From a checkpoint of a small transformer trained on Wikipedia: rotary positions, 954M tokens.
MLP neurons of a small language model. Each row is named by its layer, matrix (gate and up: input weights; down: output weights) and neuron, and shows model dimensions 170-340. Each number is 500 + 40 x the weight over its row's rms, rounded and kept within 0 to 999. Numbers have three digits each. A neuron's up and down rows have the sign that makes its largest values positive.
A block is one neuron, or neurons of one layer that tend to fire together. After each block is what it responds to, as a language model described it from the Wikipedia text at the highest values.

L5.gate345:455428566578521528533438473469523482455562474521508475575413547477568550528497536576454557492452550484513471538462521479569518466479444546459389515507472490519485457599488435485516465521560461464544460487486496493571561458472502542476438460460549505508460481453514494527519477422450427527553578523498518530459550488464565479502449505472518423549473538555526466487528519510490468563543521440487499449536501517550457529494466484462548410524493511468457539487450510475461502532536484478529585482497541465487448514470
L5.up345:518477519509488512516537479508483483517493527474527564477523473425543546492534582576469542463547475505511477535463529504524480460492524558515484502542446539519518444466470512507511523467493492542543461439518559469496532466511467510489473498489525505514432548447600442473430601504554529522466500497564519538470437545488564424465506487507555509545500511528507562485572521525473487451574464489491478492462438571592473494516488496508482468458511541468480544518495472521465508568525526457548526531463484451488474533490
L5.down345:517464557436491500477501511493526480435571497516451479532514498494487512441526479542421528511471500507517479555509480463533478527534508541500512505491536415472479501506571445516491543466555533525482532448498531502537463458469468560502482530513545504462620539543587461504520439523493460465529452538540472503527523510486548518487514498577530447456444499474516475487466568529488442538471593449485458531485458490495518491512503555536496502491453503505543473452473502539492551464471516471550520593527500445511517497461
L5.gate1015:514456519526451534473502553501463464479521559549525505472442518538516496513478575536394509501565478495512418548492493487449484446497424499524529449528482517484494484508527465528544535473561478542503487523484609520508466399415474600478371576510452536499513541457505559515488465534523494491515522410539586516459484540511528476462488491466501485447579497479509540492576532496437528491539485557473436466540526480521475455473491521540558429476488560512453501490494503522499506472498535518482483500506516500530488467506
L5.up1015:519553488431490542508477467510441442489574508486479419490489464515493534518532525531524467511438412519537437527515465515466457528519507535550477490534471454476520513503446493426545533484504547529510512496547483525500437476478450527516440532443438527516499522504485483566522506535519470478521510462519600485481426536447554477452533468506495434444565502488474455558513569492447544528494494565459576475505526503552484476511549505499483460448473552569502462512500496490547507557507487517521488497452523428503466457451
L5.down1015:443476487472481491576508487574583369476520500500466499586531474494516503445485570519445572493502423422517425498470517562464525468553535559501529544512372462430502483490509449437557532483553410563516480561516474467536428543423453535578424509471518509521414463452531530462474437495489425536474455481530557485443518569436465489521510508520507501434514417476488526423505480515440522601515518512527490439483530535542446492483460518491496458430494538505492555473397500477500502499521462464477529481538422475534441546472
L5.gate1079:518500499565511615504509558556460513528519498499492403499562433443543501463444458464490499542465440526468469541502455527535537500529540509562532506508571564487481543499486493515494507434543481499468593539562553554519553538445464451531489469519479524441499505431502541495505443532503515436543471501489539511488525506494484464530481467475416416518534531482511489504484483527507510503563583446496498498536535488465506574523483469443497427500460517522512520485499543456509431442574522514535550501479584424568435508490
L5.up1079:579501527541455492497538537463478460528465520506491470472458547492508482468489524481453467494483515502483458543549557480440510473590532490556487523598533463553515467491487444447564515505518504532497470546539462453490491454439483466509521577493526494479495476516520556480470475542490481478527495488434572545469439491514589525456450481517478510450588432478458492410500467580537432522497453540414506552486547498493513555493510465482511427586564491528504396486544529564502442488550494432510519523492536466535481485526
L5.down1079:458514515531578473541556531618557507437562494569508442451496525502546458457470472526496501520487473479511444512445431474428503525485493534502512494496515522465442450501467503502486538497471528469555551472470521458503470509492466466428448469540495503554480464438493473481454497487528476455487464462454462572383490591486474456509476529392487570522468514527497547551524538454444550490501468473466504542521461495544497474477467563496464447491461534491529522546547466540510520479467476574517450612515490444550470554543
L5.gate1378:469481474471543565535398490540555539495515515476484540495488469522430493581524417508456483456487515445466511523479525549497498528516507473509508510535480455451456467482522484526515533539509440503544571501553522481482476540446504511424451545542537410473533512483513567528545498548494486502487505553517547491544488480457547477534445421468466459459530489485600509464534536504588547607519539492509491474577521466524504554476545504511484507515514588545439497469499501454438495502451512470527561481474451490545521518458
L5.up1378:515497488474520536534467500519525426518467475513483492500535469529500455510466480461537486491478536480557512498507501520484485405522502463547513557544512524501409518599524513541532506479494531419432450434544533482496539465506431444514526577529449505518506455528489518436445430531496481562456518450523446541492533485465513471465508453524533545538489471476460444483452491488508491538569505528457525503502470455587459473482457653460466474561478548433493476596495513498478507455508511541491462457494513386518482480533
L5.down1378:458446545521508573505441449436499467499468496457559501485502456544435471560467503499487517543482460518525475470525469453424559487494529537416459564558475487492495483382486494453494466448518488501440468485495591498502566528570553497479520503541577488498500478537498498473514560576514399563519491521526571497477545458426470537504459518535496528441444479550466499508535541403491557537473611484473498536456478545417462430466457584496518473466478462533541499544475460500563512517539452471532499506527517518602531549547
Description: Duration phrase words

L5.gate511:543476419499476561467502452457435467469578479527485442554432490544482493449496468540546511499499519500555489521479521436465511475497550457561437559545508494544513512532516505460576481524574474492529525457534448512482494446554472463503511510505452456491473486453496487489478450468519505502457571483513505477516379500506561502527479463509538489483495527475511454523504491436453550594545494546473462499537494490489477474497531499517491551536595547444494461506408447471549516399498536507440509468475473563497568499463
L5.up511:497471543485529615426534509523513512493460513546478597488406466547525506529496492591435469523472488483506472475452473530449457512414533478499518492478503490467503470543434470488537518457527546427489512486471573488536401531534538478557488495518536457516542522477573527450469472429527503461526636516484571507528491520505514499489471504523523510486561543506448622552460462477531514540476490475602494522546504501488400496468497561496530550457534538448561507511468444526516539491499504606507541497572507473552587526475
L5.down511:480520464511553525523468473455481510564529473493436528546474429460530500460508571513532459530560455555559447531478523479459527440486503530528466530569476467477505424482433514520576519546517481476490557546513501513569541487499451436521514561467504558532485469424484478561484471505568493460499513491500491519442457544533510476454460490458482527543555451495425499482516421454528567502420417491567479523532498435496581496508503443453520551475458465517450487468508493529504538464500482574515542500558484462532544551465
L5.gate1209:517518546506577430523507487493553589532486511513449466561490550482395466562487453552458450483508505519546500475521512562518544484518553502481416593537480482478499483436508477510521483540419496492565448464494510512436519543486435399512548424477477490470618470463505567524555526493482459478555582463500487570458480448410452494458555454559529516508512496473588564557546452496496432488429525443518528537482524481515581474525460523525484476504430485537467487495505584493490446519444549456471538500452494416417530495417
L5.up1209:497512516481431469565531472478541524488506517468557493443511505554403520506517519529513527525491547465506536472469545496503561496519490512523478511509500544531572551465568544532516545536489505478534536491492481582470552516481522507489478513480517493514567529531443553526452443585468516533466493505457461483481520495486560460453534508540573448585514439439503414468470484535473486490486528519469491479565453477465490504541467478486487496479414514417497481514442476441519488483532501482527513551478498480466515511504
L5.down1209:487493503540515476513431464453559486477523537439484452528511519539514542474467481514493439541448544595515552419492465484453530508520462555528491456496491514462538532482470475486536513442479533531493502535604542523487524541497520461507483531456520427504494443490459479565423490494499480549472492423451499543553479512498421537517438469563471557524541455477565581524537525574491473591543455435545574497496541500479504521469476534482538496533514564446480491454580509498475506477473464483487488537490392568493485486553
L5.gate1327:488483570486487548534433548503496449513506412530470524555519507448465541485575497516535536502541500470500437578525497545491459446436506502543493475491425544489453568501537474465510467496529590562553519379527501536470479466454520491524511468493496435550506514512567522492505530553561506478489498458510537594505520512508525536513530603454548495491540480534424465520556464451509480464489441493532458494477457483444433431495493454488540490504497561455567490495568468495546428451517434535502460527572565538480531495509
L5.up1327:593542424569464426569545551483578534519526550445529557442471521568464487437531543483457502475476466526523481547497510454425507444456544436501574488505541542515553524484502533513476465548553461452563489481516515432538459459498503457510461475497503471437530605458488517456544521467519475503497530488483555478514460494459513450495511573533505555532542456485466509583498449599501560553532466515492463528488491513488533536531482546465414521470512447466583583550506517508467490521493586440503498587498496488521492539567
L5.down1327:477497530518471504491469465569430593522462468518489552507434517563536504472446490442549542509500548538477515488491441410469514522500473500448528485495546436539487441528494534509545479489521511548593528598566496477495526435464485512597529561485568525483464504485464577524508491444467475511491566539477538524538448547501491429523484494517488495497522513531516526479556451549529538549507566522540531508552574590483538486519517517498490489563529463450501537542519485522574567524400467524511448554518493425512496492484
L5.gate1507:425510449545524474538520547475449379543483519470533573524398562481490497479501514483511481526527448511575477494476455556477522478461489502475488511493560548439485476429499452505484498484540499471440528514552508526582521442456490501508541549490449502451497563448526516546482483440519560470475488558520532558548493504509486475448517519526532512481535507538485520529556451400506517508428596465517505547473519533542543500485534538553479541488503568514474571530487495534497514496527522438478503529510507449566496517397
L5.up1507:494457452463475488485583459417530503494523437541551597534477501500457481550488447473474519512549528523531548580465524461510460466541473493579504516471493505532457488458591543436560518445539510510543500436455468519536482479478523514507458495480459483442508569547539475481479463469467512484500567503489495541513483522565502488460519456434552511491524551514504527463487429483525543543489443516585474547559528562532527532501530519518454521579466461441531521533496491468551524522541485559488499527449394485496472535445
L5.down1507:507576446573542489576496472531399444481484523484474536492489532480568508494485524507527507516468482539480428501517523465521577462483524542452467478535450453468514476518500515527548480509486465462494518509485530464507523487557439415548490514387490537471474532478537554553452480430520519460506510520556457529490469540496426485493596494562485483510510488514510432534468473546490546501503470534515498457540546539513535498490539443550484623489466556466527531465527508493497486528538536550528639506512517544535494512513
Description: Slot before proper names

L3.gate671:475439473505556495442500432568525476454476511564477503464499478461520573472518541488481541455558506500503489564420552459460516561452465461469489481490521527491580519540555501430539475459465474516538469449497582474553546516456411523491542536480538536471511562509470550518494482548518464535542484451496513497517456496518561470457518438474544472515436532509476465529402505544469545513508529516457508513514479532511530534481478540528565478534478462474550478501409493541538529512472445533506484559429510469493507510475
L3.up671:457428559536551493474511445547552535492520505461426434478554482423527579485512561567491548475468495544547443518537471604552494536476504528501557501495454429513450453474449566476524555513494446494539509476522498521519512514489517471475527502533510506437539516495499484478451513585489493476496596508442542473510461479522445515501490533453450493530464569484485510484436460486520456440467462426588495463540449463535526472517460529483578457516501503404510504585435484515516530441463477552546496483501545496518477505607
L3.down671:521431496513460469493449474487595496480454452521402435487524507526540487458530519551450505456523518531494513453478480521485455450505428525461459478531471471520458527527463487538411511472462523536505479506448501508502497453495540464562514494507515597493527507527500478412512469501489533501549519520495570558484486489411473448442521463492574506490526508517494420470483462503458515468498511430550546540477411478523462393524490505482574504516522470516571473530476519475492515575476546543593524506497475501516393463522
Description: Duration/extent before time phrases

L4.gate347:485447554496465475469446522467472543538489454449512443495568500476446556383580532482516504523414489462532536543456463540562504493505457546477578482466535503580527540416513494503525570531538506571541515462498482527520446495475460439501487468518440506485471457484472460479516462451572500479483464446424528496482515477558497489442402530462519540479549511498476449450477457447468448464473486475438457466462549524454418518538482523509487490448578491434430407465460453555529548432549501452498509524513537485463482511458
L4.up347:485554440449512445506436481495563510526510480460511482589472581455497506454489568574463514490418508436567471501514481461489454476507483518533595499467463480467403497520513564467508548537510449511424527463542497485482497525423513526477407505421582555489513421478469479454454509473441525577502469419476535513511494478481461451479481600496483533490519458396483516469459428568553440503496494556483550435413508534464499477483475465474438498557513514471550489456478498554513455467481530525548548580501519495470427519481
L4.down347:501499531534414502451451552446503498498467529509579550504477533516510502440493539546447558491467407496518416555406440521532461517520471474514492556468510510511492492524507443536544477485462526562588513441491577490480512528518508454548526466543441478507510586510449521491487489527496540446533496528477488480524488540473526485500506479409535494457554481517521535504447455526508464558586499521487461486495553517466491518493558563448503565488518484513554525536482498479610463472474475464556573546472479474540533537516
L4.gate357:445510522541527531516531546542497497504533511382473506461483535483504452520465465524440490544543455440522479541486484453468483463498508529491555489544504445528456465421440558485514498475553499490516600500471518492445499579474514502480449523480593517508429524523531501421467485562545482554478485510500495552486487544546554487528601492551444566363460465507501549506549557515515473563541548522481549513535496465553474443598484499446480470513543471462543472528497513484574514475492424574524556526458452489530481477473
L4.up357:526522483475544442516486542555419538381443455526547497495535459517433517555581409527473509467536494506568579533525520557470516503438514571573480490534552453447485568470463513507497505462540492494470472500539542489540425552517486566531571531490524431509482458511440464458500481473490530512520554577501444470456546556483521455487472568506535443442440492534484508511457453503576523482519521554462513542527585512522548544511442559483520462593517545455466428502535461567561373470501500512584499487541574452514480472525
L4.down357:562483479511492569491476482464547474481548500450480573459521545564566411549524463469449405465451520489473569473483508558443448541488517551482551482512554536438532530559447476426491456488492474501554564457511451551549460559483492531488492501494490485522490469455466474548554566517516550494443524477517541529523541501499463570512533439559495503451421551567554512497473435465550514512471499505591481453460495481568455495553425477459499496513486519468501445540498551484425469486467494436551447456524517482450497542448
L4.gate878:540453481510557557582581503497524475501495522540430521499418487471507431443492496520488525530503510515548510505442492522472553502520457531500521519514482579538495506467500503516458536453446467519524499500544570579497484476400460529517427558454486454514513491476491506526489469412501431449514510502535542470442388471534489463462569519469515490495495460491475479547491496597501510550480504436467506467540525473474468468516506565529460557499512484437548485535437557533563550470534457566565469478515483416552427489483
L4.up878:504543492549515504570523544475474579490443499569529486575425507517528530512502528499490496573510437528536479513543550471505549493509493525447557508530561483492510534507521530503520469518481547513543569572481530464535505476546547516591440503472504501503478513552546527567461541515499475553459463471545522481468501466516500430484467567502464570439528467550539553509495472514520480486491558465450463517477487444467530437547446477432537477502488562432513503528475507423469586527468476521523535539491499453502519580425
L4.down878:490488516564499562489412523492550598520509510497476488428527493506498548524530576501495584460536486453480484543454467491514580526457538446534492444581487432466513476497477468442518523457546531577523531477491479552551441453555458471476476444555554498505455439500461461505502520492515518534539473421462446596457506530488550509501446499496570472490484510455553522444470547517513459612505451500516427433490489521595421505490515482564520482468470496562455503486499511515553548568535504530474449465460553524518476502502
L4.gate1045:495464537529463469489484518512469551442562514482522492580427473503532481516423486485453537489497455538520433587482557521479555448479448513523524502529486494528500430390503473540509472469511500486479554495430453508492493470468498442507411459451443527506468453442495487458533439512445472464536485480504558509420496545445465512467513520580495433472442494515450563559489477554596479509493489518467489530515485519465491524436501519523518368498516548527456527571489499511503565518476533451554408511432429520548496426539
L4.up1045:483484522497426505480496487425456520433527471469427561492408403509507568434450510521460496513405480497560433507464550459527527480416467480534483528527615479490530471521534467504552551498534494554507551495513564493463498473479527472481433461497534577488521583483553520511490456467444592548480499455529588567449450464430511553488554468518523453447426446482438569487530465532511492569540516426437433513557436525491520489410570571463501430518512542561465560551505488533535538458491501434518474512480461503494479524490
L4.down1045:534435510547473495486466493460514519492525507558448504474485495437505517480476539558433510511503486532532434517492516530513557470506442479481513544533539488510516526468502464509534449510511485504587596486512591587589461505485419457499408503518458534473493520506435504511478480464502495480481461454547516507478479555500500430523455506495515511471440450540521482554424477517428465581538508542431434488523483478499466554495403568528566452508486558530495502452471467448524541520537540500493517544503499540550450483543
Description: Duration and quantity lead-ins

L3.gate1468:453514477506465446505481452493535438538548552496476534477457532548433517432532457511612515527503534479452479590480521453506478518471586532509433437545554446526484509414514547531522512462501527453527481456513472343501504486466523540493476595500572486478538518407450522574492495520502509486513462486482495493456441495479520497527547505475505541485519435541500430444461463503551508549589484486584447513468542439526510567450504543508446543452570544471514478518486528549521481549440466433506558533493480479428482493494
L3.up1468:537548489499448518603569500528459433457464496466523598488619600525438512437502485560489568491495551529529446476557490519485421509482524557487485460495534473491492512458437515453482523433485459510490511490437475500470544474402466490515510501552497443500475460464590431422577489515504508446484543536463504515538520575506485463496482501524504486524551480560524453487504475517510484473550495539533448424517469480481532518543577495484487562493454553436456486584445503447446495495553505459470470503530468523490524499495
L3.down1468:484480522512483472498568416551595573458552480454552523484433546519434483475537534524497539457479471498492484492554541508558495508428551562532508534549460475485460465499412523473531557534482558533475516533487539476533475526442471516502512514392537490519428489484514434499543425471513457482500480512487527544541472507514473489447543458487462506482586521466493554558444529424524502517495441496554441509456520513511450436454492559510525494474549534498502528454503520470493524516549496491492556501551478552479421457537
Description: Mid-name continuation tokens

L4.gate1077:535450528513517507553544537503526469542483569498427583536554529459555446443501505482545428475564511478457480575495443432431582490599484567495500544571455430524528471512445578505453539551540425473450533478520503528527474553465465443462530446546536402528535527466439480474495461466540508510488531614535534476532492527538474476519484456514428471492554525451511611531505519558509516494518465534477504462539450502527510527497535467528477480536593469500484522536480487494492516476527553503519432486539524521495490447481
L4.up1077:524496513456552524477528517502570535568559423430551529569548585559463561558495519553563440502524466546452489506465523460454532434539489477380555466527528529472508477526473517463509451567535539539491548469500496513486517560535537470428528488572504486572490524435532478533551475540524489581443495467511477541486543571429533446498479446449491472540482446486534449522483502483462481540485549512509537501509440547460470543461422503551442609426512442548496474537541440544510468510471459488491490567524471483449614535462
L4.down1077:468463465487538535468484474493531468448498588468505520550480481594541589518463537569560513509505494471514527462504542518512425482572519532447527456515537535518524535515506498471430440490494530543550432498515561495471526469522462502475465487582465462531471570517503463557499432593506538514509502501454539502478473484476494470505488516435443524479448460502548481452452492557520480460497495471471526506474505529530522545501522490548460513438498431513471449504432529488515450556463452474523486530530473501458529453460
L4.gate1105:459467496505446533474489557467588517457493479454530465478482433536452518526479525498502457475456539442537469530488540495447427538536501568506502500504447469453484484469522459590467540514580509514404561503466481502532534459461548500462471511496540451530533508510532561503493519599516558488515529566421484480549456446471532485544471518464488518491443457461515492482475539533477524581520511436447447532536567526489532420567447486466477517515504549482529562392422498484417474546464525499544446510484541489490507532500
L4.up1105:446441475504514536515503578418503519507495501493474511472560514453520515529496459497530408468543523552495552491550539497500509438542495525480489538543521464492525522499514567519470548521463487478476511529448497506449524509522550515524582487443508458437522551500510559438514501428501530511524504383494500479540509443451506465541508462445582527466485464457482496574530521516557538472568564544472478581557537463465539424460490437554504541517433513491474462356454591485501459567494451458520540507444472499477480457506
L4.down1105:517485540560511450468478564485440564479475527446467470465617535594494503535403429512515506495527555459533519406566515438468496474531484494488450511563450477473479510525587474502470443500515550457464648445478506562492516501512537469496499469529508474514544544509522499517539524505463506496529418447481507567522528511423462490509437513526568537447495477501480495541458445495487483454558528525481455541516480453537504473408416486529544468504505478508511538454534537545498463561465486490493499505553475561522474524469
L4.gate1244:490456426577509473536533438452521493556580390528545472453450534505486499551522519490453493501463542511570482490492512534467482427523496426542464506524548404484522558515495481509479560505514537513465514465504478560411507582543492481477572573507447524539488523449432516546502492550461600452506522498499444418524494498486504503520434523497555463498496486536437482562482486536475539513483482567488413565552507532455553555504490513506449581518483444465563532530488453458438544472482512434507481531491536517385483451465
L4.up1244:479472498517512540457531475478540523543476536466454497521570455503460501429551503470512505475548487472504543537542510428508526483564530447469481501537486524503387485537495527529476532517561474496541461604419478490531485541465490513505475544493522488513563493473462476537503517492542546488588430502551474566453529485430456509490527507532583548487517495471460514520458511474460599488543500565445490505568490542431492497518471530460504538429535564490512508501524483502515512444512578539444440452515506462480477542440
L4.down1244:454469559536425534514487542514506455467522486425499433468503434466560510483501525493475487458517443501532510556477455485559454555508490445452523495533477516496469488470450530474505466523465478499493493472501517511534460534496550527461386540474511440467517502489460479596477503535501521542528469514529528610447470428484524515438482474571444526544493450522499496536410509522442475546480531506473526567513476578492497456437520495409447503429535454506494509550474508500485503441451509575474492525513518477506575530449
L4.gate1419:462483564474478466556508483559543538420510493514532448417573579494514528530441540494514472560542470501466546544524547452497504528506566421513488500474504450495559464522448525469492439503454520534489517454462506432504524514503509522535519517508523544508491522467436477483516417567509521434543479530530486547410504489466471466518505471487527482530477515477465446476422495515525557519539500448493548539457455476498532539444494470480509535441554542505458443560459458494429484496469492518541573546592511439526464510388
L4.up1419:515539524475472532517520536481473479597577518569514479511524451459514569567519560520595414494488513492502492502441502462507516600513478538473515513520503495483544458533426468509503384567508480525437462475450505511482534525485523517505473531530465527521535552489440559472508469481503478514443525533448421538478462512470493482532478556468557492558459526486434480522490509508501609455550535479518540575440523457499499462488557472478495522544542538437546438460535478560476541464500495427586542470541459467479521513449
L4.down1419:536526521527521488543535526449490473524504505509512479413511570481509520538510521477443438514568472528513513457422500454485492454534520520529486453533494497487541500508466416535480440491475500431468459452420512426472563476483522479525511462489467518449546518525406533474452480490476490486507462602518526547508470545502403434470454552506435533593486491433508437575489469528489487545526344491568472545518550438509521567544553487478487440452516536488472532434535467431459520437553538486490542469606507419488543520438
Description: "University of" connector